config.yaml
n_layer: 8
d_model: 160
n_head: 2
vocab_size: 1024
tie_embeddings: true
init: "normal"
init_std_up: 0.0239
optimizer: "muon_variant"
beta1: 0.95
warmup_steps: 200
decay_fraction: 0.616
seq_len: 1024
doc_mask: true
MLP neurons of a small language model. Each row is named by its layer, matrix (up: input weights) and neuron, and shows model dimensions 0-127. Each number is 500 + 50 x the weight over its row's rms, rounded and kept within 0 to 999. Numbers have three digits each.
After each neuron's rows, "fires after" lists the tokens most often just before its 100 highest values on Wikipedia text that the model never trained on; "fires on" lists the tokens most often at its 100 highest values on Wikipedia text that the model never trained on. A number after a token or word is its count.

L4.up22:506565357477421451482546519540502517464495440596450460439556570525493549404445497442480555471409537450487491413512541542490480487490563515455523569537557496514525431476559405584496494513472578587484435472539534590422487439456574445456574602469509499447484460503503546554477561524524485445514543430575417433512503523503535519496592427513504483486484449494433570409592580488453495539482
fires after: "s" 36, "w" 10, "h" 8, "W" 6, "but " 4
fires on: "it" 53, "uc" 16, "on" 10, "um" 9

L4.up375:442533365496523458559499449535460541432467609461482419558523489525512560465535561534530526459413508488489466491421419489544529398547537482565541582396437485535511505412531544495472504513464513401562525535433470510548427525520513552507549493548417458514527597451509559460489445470468416478473486556427613505455545545557446503461550528554581529538541474532484430467505517525505438525491
fires after: "m" 19, "n" 15, "an" 11, "in" 9, "l" 8, "par" 7
fires on: "di" 21, "t" 13, "li" 12, "um" 12, "en" 9, "id" 9

L4.up269:538475482521411551574510599531472481521512465452473458470391549533551483547459474512483588518563445479464491459488498534578638443521469515588518449468441637525507405579511552542593576506465480496499473522482573555541468523516423495501477465370536477466479571521518493505562532498512484460552611489408479512578397472453546581508435472568516498563445440573482458544509483426487504492572
fires after: "c" 31, "ad" 8, "el" 6, "C" 5
fires on: "all" 65, "em" 11, "at" 7, "old" 4

L4.up507:509513449471563502554430528527498490433434489520595608533399552504423458461504493517485481598568480549501452527535454518499529506449518554547484589571496491477480466432526447373446565489583561458518535489507439441444433442446619474531526544519455507510449382479546449496432471539549515495571531435494483494564500458459558596528587478446486528529510526421481501546445463598456555496526
fires after: "um" 15, "le" 15, "m" 6, "ef" 6, "om" 5, "pres" 5
fires on: "f" 30, "m" 18, "or" 17, "str" 7, "er " 6

L4.up229:533543459529400515581459507577435496486501553476574525391451476466500569464463446504508513563531483531478522447492403491583439493530451526483411480538400528638506567456574502523500482468550447569518523589544582426545440540510524524472584467408557448550533465516473492522505492583497379473485528513514505480535480460612488487464360516489433473430394466538479497548516493447609467530534
fires after: "==" 44, "== " 18, "=" 6, "- " 6
fires on: "\n" 17, "R" 13, "H" 12, "\n\n" 9, "E" 5, "om" 5

L4.up13:484547543478539466559496474455465385530461475490479508387460477443611429464501567435426472533546505503404517464571481564543406525485474413538474564550467418533568503465524589504478524573411449524598572505575445487553421507454486410567515521474497494499505501390414455517546534467505491533443495521485606547559514485382593561618522496538483483523533524607455542552494498502553456564585
fires after: "con" 38, "di" 10, "in" 7, "Con" 6, "New " 4
fires on: "stric" 14, "h" 11, "di" 10, "s" 8, "ver" 7, "H" 7

L4.up35:566479507599588470543506509479579431478466449497460575543511539530465590530495401482518541530537484443478562522465513503512477566457484537526530556464501584462376469560496564585528449583508469516511513439460567466533476569408527523431457494407578365413500555495560513422518449477488487421540376488440510565411448507476559479509496500592472444514557621531484492535600519437457527500514
fires after: "m" 35, "M" 17, "im" 10, "os" 8, "D" 7
fires on: "p" 38, "r" 16, "as" 7, "y" 7

L4.up214:482537478468406486469496468505570504494453546523473538503462479521496478483569504491554565560565463475398540389492569496576574452544505511470559507480545517507480566453518582477389561545460418455566525432510428406491467512490546628484574443562450521488605474543432562446547531483455516468431581516476583505514526381464410470526502497582514514535492481511495444600433394532491453382475
fires after: "pol" 14, "an" 10, "fic" 9, "oci" 8, "ol" 6, "el" 6
fires on: "ag" 18, "ation " 14, "ice " 14, "i" 11, "al" 9

L4.up398:519524413498475556511485550519546526460466549507523470443560480409504468450460585396530576459594499532453560573440515523481558539622469527491595510527543533524517528566531521536464480498498574503502597504468453562490431418441411507414573643456399544483433485522485409487533561562467510424465402502588436522473525503556499560486428489553425494512585452577537473565509445502472442519464
fires after: ". " 40, "by" 7, ", " 7, "of" 4, "el" 4
fires on: "It " 42, ": " 14, "which " 8, "\n\n" 7, "fer" 6, "as " 6

L4.up183:572443464554472404512436505436530556458411590612562584506520536484450515485438568420419447494522411459492492493470522554477413559494490477399450531462453455451502579549533553462498477465446543576518407423536490489500498486521535512519542609510473404553448536487415473523535513548504505512481408468506529595590444611534492482469544457460501561574472478550518499460521523551436504587499
fires after: "O" 27, "1 " 18, "0 " 12, "s" 6, "S" 5
fires on: "| " 44, "f" 20, "aw" 14, "w" 12

L4.up181:465561525482395464485481570471414489481492443429618495535459561495535515461537431562442508500490557529515530550451458515415524462531485588480480483506471462507466539519492573444475482433490521486584466524519558572483448590546451576529423510532473431493495428495568567434410545608534521488575445480486505579520465487541550445467488493410440449475573489596526603504441522591531530442471
fires after: "R" 27, "En" 9, "D" 7, "Di" 5, "di" 5, "Le" 5
fires on: "ev" 20, "rec" 13, "as" 11, "ec" 10, "v" 10, "on" 8

L4.up415:525547498400509425538528502502510500586466546529491490558512477438544528534507564500428546473463465438489491376569405521527499572501452440563616457376542589400519519502497517636548594515489543512515562555474534535493533535481456530507457549515475461418395490544572486493475409467443469561477528476527475506514473514469554522463487493573571450546460543555581455527473509471557504532463
fires after: "c" 28, "mar" 14, "l" 12
fires on: "k" 17, "urr" 9, "over" 7, "und" 6, "all" 6, "us" 6

L4.up357:463555488508488451502479505498523533382501578444572492609479446520439529532537480496520499476492500544436398410441444551559511482463553505606462375483519434518420498497466555405497539486522527511462478435532501452531499655475478490531527557376495503396431439649556517516452460373452481511488470476519571494519469512498506580424468536407464535481538555527488502515489519539468560502502
fires after: "f" 15, "sp" 15, "le" 13, "m" 11, "om" 10, "um" 6
fires on: "or" 35, "li" 20, "tic" 13, "ar" 13, "in" 10

L4.up73:478461508495516491514538518532627492432512504488416464419467565462515441511400527441463503489532490449513475509524400479530504402468529478470428471526441490584516467546563518520610487493488584645491499510545426488496534468461480582508640506593541511547500480512463465476476469479501461513586501551532427475531502491556543533458555452553511504506535492597494557398438514561494465541570
fires after: "re" 17, "n" 8, "s" 8, "h" 7, "w" 6, "N" 5
fires on: "it" 23, "sid" 20, "ot" 16, "si" 9, "ati" 6, ": " 5

L4.up523:408499470479511492512523504595504555451541402447589503473483515478441512467562465498488472520562577547480527446520472500530552423515435552502481506565407565502499461558537510460484484447393581483552412513467407489414414584446499478495522434408568532544500358494432487465426594414516528546643482476520562422534541443497537522555502580535459547566493464535541462500527550498589506498534
fires after: "o" 16, "per" 10, "ch" 8, "ac" 8, "de" 7, "am " 5
fires on: "| " 19, "od" 18, "n" 12, "for" 8, "ue " 7, "ter" 6

L4.up534:513406520517542533495608536534496538617504559553490544423539534476541538481535518415517499454473579518465513555486506544419472438504520547482374512450507452466427574505453558501431585466490419473449484438501451531532487450449447503472530450505410543536477497587449506541500515521420571526447465574503423460521538440444534484570541517539497427521553454445444499476485451485509558606413
fires after: "st" 29, "St" 18, "u" 6, "ar" 6, "ig" 6, "ur" 5
fires on: "ate " 20, "re" 14, "op" 8, "in" 5, "oc" 5

L4.up258:432530519484447445494539445508508549519491430517508415519576419453624482506479483391398497460576517516559544450466495543453427586556474559358484458434406478565471493546561519532490507637504493472461453457483489606478562434510507444582586500471453502526531482512542425510562413503537531474425537553515487532523539475523471577412509464496492532490424474488506527573503506552570516509505
fires after: "for" 24, "be" 23, "of" 12, "O" 11
fires on: "e " 24, "g" 24, "t" 14, "s" 12, "f" 10

L4.up521:530543506555503477492444514486440431509489573562491535535475552496560517447514482467449485447550497522542454501409504484407568512415528464537464571531588549546496514472473499570559488544419473476537502490533644497504514404589431442512486469480477536485417502518448460563477474571549443509420507454466531562468512461522498518435437545443482592562484581566440514528415406497495451548531
fires after: "D" 24, "d" 22, "| " 5, "und" 4, "p" 4
fires on: "'" 21, "an" 13, "on" 13, "V" 10, "u" 10, "am" 8

L4.up267:458519532481474468466499418436574566489514472518452560441506631508476553397485510517458456443534454516444554527477537444439549533505491548549541543447519452438552507447522418477528485563485572461504478471522526489393524475516468427485555619530409505475414438481410520515554551429473592447536505518538519530494541587511502558519429527506470533514474450442417471450526512521468517526517
fires after: "T" 11, "of" 11, "w" 10, "S" 9, "t" 7, "f" 6
fires on: "y" 26, "ro" 21, "f" 19, "Y" 8, "y " 7, "il" 7

L4.up136:497561395462503526481500434479386544591502472556450458512526567489512543465449438552487489552499492520423484407476442553399449510480408603589401571470531474516441601476540480440461446537366566472495514478542550423489529509577473510457592477543526431530461529491453520533454415473518560534588551567611504424502544520451521543525539474550475466481513503511429465490550539538528514526528
fires after: "s" 60, "S" 34
fires on: "ch" 36, "el" 16, "ol" 9, "of" 6, "an" 5, "tim" 5

L4.up477:573459578490479577544533498493518503525531538541449470458461465421462442514445482489532553519526492345478470521496471571446533476489520529668513541500447575582438527457552545479464530527503488494535337477510541477560487488479447519391521431451500520495516525519495478554426512479424488532548459562465575473502529540469550531458544487496495499566523490490559568403541472495532509589472
fires after: "one " 24, "m" 17, "h" 7, "im" 6, "em" 4, "am" 4
fires on: "at" 30, "of " 24, "it" 15, "emb" 9, "il" 7, "ong " 5

L4.up280:528432505493498500526515495521481505482523464525491414530522506578336536559484573480492412564472471387489535460498515580458536539577461472467486443494571541488475515465472581470492516521579486516481499596530471440464518437466598562370504500434499473432454510513408540456495536515442440512511453554519527561473596469599516507443576591567463618475575553480497563491525463416521519503534
fires after: "g" 26, "H" 11, "k" 11, "B" 11, "m" 7
fires on: "u" 69, "k" 8

L4.up228:468520506447460612482526490561489477368542483603574573594566562520555496500446482418579493477507437476614435567516575518520461461490545513410535515473455465619498380520487502387493496584535529543469422551500513513477543404462578595563529448465437540514549522483472398464594397522531440507513520461588454487474544445532497488552479483461485484510510499461503490527467527466517553588513
fires after: "D" 23, "d" 21, "K" 6, "Bri" 5, "Ar" 4
fires on: "st" 26, "et" 17, "en" 15, "ep" 11, "tis" 5, "ent" 5

L4.up420:485502463490395515430424447422502508581462589423510553440602525519554462488405584543619551549488475434585487542500511454517514560477540555471458534525506512505462525485406489547495592572472468591472485475450456518499454447514542538587480502519389503574472521565491473459575536475493570453462513570477521533522569406423455453560536500527452409528475527433544467492432482450553577478486
fires after: "st" 27, "Nor" 11, "em" 10, "St" 8, "Ar" 8
fires on: "oc" 16, "ther" 11, "ate " 10, "ce" 6, "ative " 6, "e" 6

L4.up350:452582523411484493522552548517436581563495463532484541509575528560474550497440519466457500481497431487445416440467474592480544526493504483475539475490605535529576581459497460504468515538499331500418518477468501534398538438491560467595577452456504510426491492608485528546478454589569521548529572445496493539399635443469541462542530511536501458439509411536455467494516563560543492535531
fires after: "st" 24, "g" 24, "St" 5, "G" 5
fires on: "u" 27, "cre" 14, "x" 13, "ol" 6, "ew" 6, "ther" 6

L4.up193:531538528507359369419501487540465464441523650542501483522537477481612466472544528506546480465550440491499531599528522446481451448459549558538501521513496415433479560477517544478506441583450460553527489524556450541395462476544475498539582517446479516521513533552410561566424542511532470493465461558418573518461631573498537528462465510375442478456524532420457547479497517548467500496469
fires after: "w" 22, "pr" 14, "n" 11, "f" 10, "un" 9, "ut" 8
fires on: "om" 54, "ar" 18, "ic" 13, "oot" 5, "eg" 4

L4.up59:547471488511499504486558503558557519490530512519526562457441513612536507503476523450453498491574512490426559449440460511480393542442490504503611577511427512472498485546452588360488513529524505518544455497546498378495533473512436543481504484500432501609393521519480448438531548518478473477551477564535506498410601548514623596486577477450581495426515452483528538487437459489450503587404
fires after: "| " 45, "; " 13, "S" 5, "1" 5, "- " 5, "2" 4
fires on: "2" 27, ". " 9, "our" 8, "200" 7, "February " 5, "Y" 5

L4.up312:491483402530554452501448458519463472479465528598489580593463508535457505496494570445611498449515546455532497583492544530476521500519475535517474536465538546468515509562445554491454516624595417535427431454487499475590572566470483493486526434535373478545549498606491490525492461507471442490429534482507410564507446625547451491404446568472500440544435520478538511450467505392491476552509
fires after: "d" 21, "s" 15, "j" 11, "l" 8, "tw" 7, "tr" 7
fires on: "o" 80, "a" 10, "i" 5

L4.up341:417473455523487447509516661513547532489485465483466428506443420452544475554459513471550464494514513502523431519473499463593524462504544542488536552393449497454430485476537451469534542533390473491484543553551560532371593535454426488493523478461492514293466495560548382498520492490472526514566544559457515455498472553563565418480564449507499507475497586564469544457457517544500490625478
fires after: "po" 21, "be" 13, "h" 12, "o" 5, "as" 4, "ro" 4
fires on: "si" 51, "for" 13, "po" 9, "um" 6, "ati" 5

L4.up145:515483523450576518512499558511599469503444526450450496473365516482547504508471510548480420508484507464368432512584434528520463390421498489382526529475513481439436431574523523556464533479479420561502430532529479510577498563504446557410646551415513389550531473498519522491612512413455532556524545465455495566513507456544546439519501499480525531525566406506563443518505540522489480492569
fires after: "ex" 23, "c" 16, "di" 11, "ur" 6, "v" 5
fires on: "ec" 15, "anc" 12, "ess" 11, "vis" 11, "reg" 10, "pos" 9

L4.up201:440567446484512541501392541422487543418502409495541477538472509466544575541545472561466489565509421462507452552492489427519532422493523520508468541519529498566548543493458463561444446527554582496490491492590518490351471561453492560592528496521468524393572463568458566402516570559471473541601571460496538488389549513565458514443508500408507459456475518486511440496388502437536555538439
fires after: "H" 22, "T" 15, "t" 15, "to " 5, "ong " 4, "e" 4
fires on: "j" 27, "am" 16, "ig" 7, "as" 7, "-" 5

L4.up403:519556497529572494522523581462460538524499492485577480505464542435520548558478490507469495457537524443495454525548427529452511542478483422568428599457555600480504553459462505450518617461488482508395486540590476510484565460511563477611552491571494452476513431567561481576519453494492485553517459519504370511564483497521449512424606511569446562438528546515478499532503464580569576532471
fires after: "c" 32, "st" 23, "d" 12, "th" 6, "Th" 5, "sh" 5
fires on: "or" 46, "er" 20, "ol" 16, "on" 4, "um" 4

L4.up53:514490487542459527518519526400461502482584461482579571547482604455427573584360490447502481555506421474514469491556537472418464588601489543449463540504502459573487614531433512512494505567518487574421436465497526514444502484517453584460519444501546474489435469513483501480603508507475502340494533593534459519448442540529504510477501525526540598532415524510471488529529479535612614477388
fires after: "St" 25, "s" 14, "ch" 11, "S" 11, "st" 5
fires on: "w" 29, "e" 22, "b" 8

L4.up588:497503400445493601482518440485508556458487501448598548515482492506494486515424536514451547626463420550434427415521543507451484499487524625508493429491410454543513471479600524440464488511608449537562484492459515568523372435536452516460484574502465352530504500567487506483572568502548537554394543443533475516462463490525517498495510414538522528556511442541524469542601586458532392482520
fires after: "E" 29, "W" 11, "." 9, "Ar" 9, "the " 8, "{" 5
fires on: "m" 30, "pro" 30, "al" 10, "x" 6, "ab" 5, "2" 5

L4.up448:542541507456410480489451525564458535497490590529558548488484587583474471430465585467511491531475470529485540480438600471519485502541486510499487422420503492540539566540577440537512514589530468573498528517571437477592409563567406484401566467529473534465406511527567465441542461478555463504502533491564498486378548474499382427517444506383480494613495485497522472500465511434545461519506
fires after: "En" 11, "v" 10, "el" 10, "-" 8, "af" 7, "d" 5
fires on: "ter" 31, "es" 25, "a" 12, "bu" 9, "o" 6, "ther" 5

L4.up114:519464445452503415499487507400453456583562555431441565546461601555396506485520385423399561553410533516531461522493554450475517512475426533523554529518429514501402454526501579499516482520434512511447491573524590541487551491409401638494494499434496542523433535511498457531410505491496473581516486536495523566467424468533495483494468525429442508465510520539499547552371508525471535579497
fires after: "d" 22, "er " 8, "p" 8, "M" 7, "D" 6, "the " 6
fires on: "on" 38, "the " 11, "nam" 10, "sec" 8, "ay" 7, "'" 5

L4.up400:493537426565382505415542476454585564389455458508489581570467462491467466555511498532578520476557446455473508482550600512564539461479666514458498461405477569512470389481516532523553478501554431468526656509481582473453467464443489471537603479456524393447498458478520516547447455507476439475430558562488519521500472498497510532496506496455491507567541498586530584519443461426552559519472
fires after: "L" 26, "I" 16, "the " 8, "C" 7, "or" 6
fires on: "oc" 17, "l" 16, "por" 14, "uc" 11, "coun" 9, "I" 8

L4.up333:502505511491427507536455512577480482542457550434481488435553435531581597520592452440584533495443462538609654497467595508535479494489514536550480470478486559567513477469549512485474508539523481427584395525484449494487493520522355507451511506535445499538498466595441484466476449517550506454497490495545573490485459499488407467498549545513458578532476481545395508509511484528518525416531
fires after: "Ar" 15, "Col" 13, "ener" 12, "H" 11, "E" 9
fires on: "ch" 21, "al " 15, "on" 13, "istor" 11, "duc" 6, "gr" 6

L4.up28:507528521502505459468508412502543410472517531495468449537469509557542472465330476557532507524476482554421441477447353466434544508519495470494473554516504459551431523450535482431580534455527526526454436483484536573505546487485425549593544563488496478558501370585496512500518574527434569477578570511485494487506607483412534539477527516433494670530600393539440541507456464507441453500467
fires after: "p" 30, "re" 18, "ex" 12, "v" 11, "S" 4
fires on: "ec" 44, "ex" 13, "ess" 8, "comm" 7, "duc" 6, "su" 4

L4.up7:522572493480491424477512466497442386477560484437541486439478429455457541513472506499486528571455467498491475462459465511442445524491494544463478471574414585571412364503502503612488464509506458500500500514415485542549427474423503593577457509472456523489464403585465478459519587455514566529565532426506627601420528464506542531430547531485575493600560470530500496494528610553420525576500
fires after: "comp" 17, "Pro" 16, "pro" 10, "um" 9, "le" 7, "E" 6
fires on: "t" 28, "duc" 21, "le" 15, "m" 15, "oun" 5, "mon" 4

L4.up85:558368452556507476459482561497476440539439492452489448425441471561471575499524500422571532449496537536580513592499485535394496497523485488504488494525553520493459563497516524417541513511573428507452466496542555612482348450587607497450543504521478413535539424543530527513515533445491483521440433490519515591535484614406494441542450524552435563397495545508497473446476510440536490527486
fires after: "bu" 18, "b" 15, "B" 12, "c" 8, "amp" 6
fires on: "or" 27, "il" 18, "ed" 18, "a" 15, "er" 8, "on" 5

L4.up320:443483569431545372520489518528493543545596544502508475621550497484542505509575562498476473486456519566486384472436545521589547466504501471547449520467541489470518457505564479431471496504443598464523507456410504507555534468408483491500465573474456514475465398592476495500446520468589602481527468598460492446540514522491549375468455484586429504500530479440434388474441391507504508543486
fires after: "be" 14, "de" 11, "per" 11, "Co" 10, "co" 8
fires on: "st" 25, "for" 23, "or" 10, "end" 6

L4.up380:544430428463476500419534452549534452500486459579517486542512488499563533485550473539457604470544464538465535399525450459536455449490610546483513480466457547446412484514413494524532456494449513473493575565446483524534559652508517521419511512524537483590394531580474490421533417544434498502533555549561405564473579571453502534560472620494511466489512488539456473501491545483523502525469
fires after: "S" 22, "s" 18, "et" 7, "d" 7, "er" 6, "Ar" 5
fires on: "t" 34, "g" 15, "ch" 12, "it" 9, "por" 7, "ar" 5

L4.up638:458438471545457519647484458504518544511510478550507516557448518520503469501506493543443478541473531525511422513493479466431503562476527460614447505531423351434411490469558447503499523578492568494467481533438519466521560477378555555494572493477457459489527494424517482581514493496582502442579506509576550562581487500498586616507510424452469444407501581497517488535424514452538588462564
fires after: "H" 32, "h" 21, "a" 10, "s" 10, "um" 6, "S" 6
fires on: "um" 20, "us" 20, "am" 10, "es" 8, "I" 6

L4.up45:463608479510542507528413525485462545478493465408488443559544503454629561456452561537463577511450481499555585464476517548503576444492534502438539555537528490472499460520471517434482463484508426492447448527500510554530558556463411541497468533411415472509545554543440512522534495510495537527511435493496429476579417471517574501548422569570470427467393497541522506437537550526454417603449
fires after: "c" 29, "G" 19, "C" 6
fires on: "all" 24, "al" 13, "h" 11, "|" 8, "8" 7, "sh" 5

L4.up152:508581467581549554525521509483463475459515403476605439566429588527469554482494562462495526457480413540509521468477470539444512493560407483595576459476523409423558539367498453507403495655540462509448519477499480494452488514489515488486433516561419534457488450535441515565444508531534536496617454572595536496556527586430572486484503474447508550402452476490489481538455535521503432577504
fires after: "F" 19, "f" 17, "W" 15, "H" 8, "s" 6, "h" 5
fires on: "re" 29, "es" 19, "e" 18, "le" 11, "we" 7, "fe" 6

L4.up621:468438494608523498578507519548584580581465524460537505494542465539520443520449482557472494455538612480516454465455410583580598474475538532528417519561538469516463584448570506482515557459522487537476442585478561496479466441512518457460521471532509420576490459466494434563473521568433524367494440520441527583369545486512453402531493441511452516440547525459534568470514500516555505552462
fires after: "." 28, "===" 19, "==" 14, "?" 8, ". " 6, "cl" 5
fires on: " " 27, "\"" 13, "\" " 11, "\n" 7, "os" 6

L4.up102:459523533529548486446532447553594487538430369544529535454456501513408492492524483495535442531565481519434589493512533558378410491510470537438512587535522460509498513450499443577491488554513564512421523532535525500521444521452456486506566530556501425509428494535458494536577405507505494476509518508601570638507586503555483558488521415493414495446554505506389565483473560494451565549423
fires after: "S" 68, "s" 14, "sy" 6, "y" 5
fires on: "l" 31, "ch" 22, "u" 9, "k" 7, "por" 6, "w" 5

L4.up548:628497486503441420433534461578470488591561521549477505504564536503549566500451480454472431505489488571483505544402459433505537544606386536488574537538520528501558495421498514476494568549426530447376501525443444514570466537433482475481412443570488569418428519455500585490496432442432582503486471576481475483517532537512482555490633491485421531569565539532464490590508456472495593545507
fires after: "con" 45, "Con" 11, "re" 10, "ex" 6, "-" 5
fires on: "pl" 23, "tr" 20, "st" 10, "v" 10, "c" 5

L4.up316:531468454528427503516438564543467477557409493586482512455457559458463557492488515577478474495510447493377505422481542526515421523494482500602574540457514465538525527483537449508443458563421590555470489477468625503482470580435586540443484438522419452493510498554484444389511512432462554469484489471480537499455457523558564491559553576461527549527477615489550516468459516635526604475453
fires after: "===" 42, "s" 24, "S" 10, "Wh" 5, "wh" 4
fires on: " " 42, "it" 15, "y" 10, "ch" 10, "ti" 6, "aw" 6

L4.up16:484496482542565425559515532524530485437623484546475522459480476479472552500558530516445470443497576552461394426427472452577522417479619510483564440461536465524567443445492581547495441529487553559462550452500446566427514473549468556488428426442418501500428496525410485519559528488519491530476544565609529597451514514526519464526497492548524508497475533540462519511517481483564584633430
fires after: "t" 16, "h" 12, "st" 9, "tr" 8, "d" 6, "cont" 4
fires on: "on" 30, "ain" 25, "mon" 17, "igh" 8, "ep" 4, "our" 4

L4.up353:551512485568437458478543419534477543505510370497484440479567473507490518451469514518454448438555540427512501471523384459497493403553557528523545456521530528506470513539573658489541411440536485506558459479437566526566394492491447547346454460473439531542567521487470576522523463477485529439488440575467456523547429398447478591612470526518517502473548547388466537472532541553557537491497
fires after: "op" 23, "ty" 14, "ch" 10, "y" 9, "n" 5
fires on: "h" 25, "p" 22, "op" 12, "ou" 11, "av" 11

L4.up609:428548465396440513458505539485537495569442533487500500517551497533460542543534587542578515425559482446476498426526489449484662559576514529486454510456469546482484524544514487498487447502418518499531393516465490472511525508455478549459400469520459519565466563546488540522480517563441536591406441465604459556507508477440523498483524522597486443502459458625429500462509550514527472495496
fires after: "i" 31, "Al" 11, ", " 10, "I" 7, "ie " 5
fires on: "ber" 23, "for" 19, "In" 16, "An" 10, "L" 10, "el" 6

L4.up160:428558465481605550526588481546556440425491493560510576448465469505563554562486516499508594506525514412429573488495536477399453489631519431503509428420585498544474537470516548505465496507519496463444461538441488498467437450493408439487481527419523509481504578576499538500538537428557452474458448491428495431533441429525592587467471529522548509391530424458567431519518462546606486448435
fires after: "th" 14, "b" 11, "g" 10, "n" 8, "h" 8, "wi" 5
fires on: "ig" 17, "em" 14, "ex" 12, "re" 11, "se" 6, "s" 5

L4.up442:428537483481435490514460565437470543550547433460482543357511390481464598522567477465553451531536545455448519412449496434523461515415599457530575526474485495505426503557555540500448532583550494503489463533493566437515499527459420489507483478412529464478401432495424458422540523460369554511505519579548496473468424504459576524476494507528514483529451604483477474521460501540490537549568
fires after: "|---|---|---|---" 21, "|---|---" 11, "ri" 8, "\n" 8, "ub" 6
fires on: "|---|---" 25, "y" 20, "|---" 13, "b" 9, "bu" 5, "8 " 5

L4.up470:475533395536572468453485596438589407556506529515553514587462504474562519478626497421489538507484527417521459529514489475490512467396520510433468498505536581447452444397492451539500653515550509507530467507561508488559534543478469416492400469433546596529541532444530481456615527523437509513485427415571469507551511491459532481500512455543473489429556569588494601543436525449463491523496
fires after: "di" 29, "d" 9, "to " 6, "play" 6
fires on: "me" 29, "ed " 17, "d " 12, "str" 9

L4.up505:510519436477498461519554428471462493524528463533501499518462375644523547505454563457492564559463488489482457548502472558392501606535501466524465537471485528482503561503517462533451483588550425546453560496594491590510563496559513462573584540535397492466472476472489499534456457501383518520582514502463580456457436616471416465473501482440355489497524575500497543554512536492500454463451
fires after: "s" 31, "c" 13, "res" 12, "p" 7, "S" 7, "l" 6
fires on: "a" 54, "um" 17, "tim" 7, "ul" 7, "p" 5, "le" 4

L4.up26:460476482493495476442544469547598429507569580503552438471547487468552571457419487506458562483550513420416504460414537569454543566521533498541590536499519440455546592483536538486571422547508546500466488402502541563553479535542518412438473576520453437496547437457513497402593564498407477515500524497461458483544488553496551508559494464495456522499575531520415441508482531478509586484414
fires after: "Con" 27, "re" 26, "con" 17, "ef" 7, "–" 5
fires on: "g" 22, "f" 16, "pl" 8, "tr" 8, "d" 7

L4.up34:497524379576618422496531524544509528530486600548545483472444538542429538474467443571460426514470527465486574562526558521469496439459455552498499484581416516490508417469521553558563501548487487485442539454505473504551456562512487569555488468512489478465463554518505463484510496409523535509502591498554538471527487399485460559487458525497475522593465476585468459438466563538454458456659
fires after: "p" 12, "200" 12, "–" 8, "P" 7, "a " 6, "18" 6
fires on: "9" 34, "o" 22, "ro" 15, "on" 12, "pro" 7, "ic" 5

L4.up483:460492497534489490511488495510527539502511512364477563430396519417499485474447545508506443570466550500433442545549474468479568538566443503532609455513496442488496495507463513509468558562547504474511384454497494554435444628571469593512531517539563584388562488549496503531536447497414531562536457534538453510468506590491568502454582434542488375491441456505537446473481514545512499507498
fires after: "ro" 22, "c" 18, "bu" 15, "m" 7
fires on: "il" 44, "c" 25, "ad" 8, "of" 4, "C" 4

L4.up97:472504429518462504466504538471408538544436503492459425507467544473521479505502455526481554473479435505454458478379447506514535562637449485470533452462465594508449575538465481531511481448457536503532454515535414489367547448516590432455585646524455485486558507502433494439443560521521511578494570451541480485511519560453553518431562536563522480489508510469368519525433508477449593550464
fires after: "w" 27, "W" 20, "and " 15, ", " 12, "he " 4
fires on: "ar" 28, "t" 27, "un" 5, "ev" 5

L4.up404:418469506524551545558451491489522443504459562509476416520535468491540500493481521572493446507470453581519428494502518486580459571548389473482512546519548521497434515558478500550474578506447430564500553339419460602446597504544492465624609501445398510582479452439450468489494473502490564496467551452516484523453487535468573478502516508488529475461491514505498458598425469438552442485486
fires after: "be" 28, "re" 11, "fin" 10, "for" 9, "de" 7, "oo" 5
fires on: "for" 17, "e " 9, "th" 9, "f" 8, "d" 6, "g" 6

L4.up566:476526420587423411438493497463622467390469409524484513436428559574514585499420501489392585475474560558494575527503476555491491458471533524485458564491569594515624478433403533481501577454564564527508477539491473413434547531514472497464469476520573525569434506588532472479505466486590537462529505508556545482561491473490531544572506480546506414494539450498452440486559414523510479531477
fires after: "| " 27, "D" 10, "at" 9, "T" 7, "ot" 6, "t" 5
fires on: "G" 16, "ist" 11, "; " 11, "V" 8, "r" 8

L4.up506:544447492468460545480483485580529509467479504448521444432601550436447452376526464405475502508487497433441603512482464542544553532509491608581550521528429473507460476526520479558471487516462529527532494561500639500455509571505542579495560562587494459521538497537457498465485456495458600412500483485508530497439466491523526589507441429540409478514547473620435509523395474533539503556485
fires after: "." 94
fires on: "\n\n" 94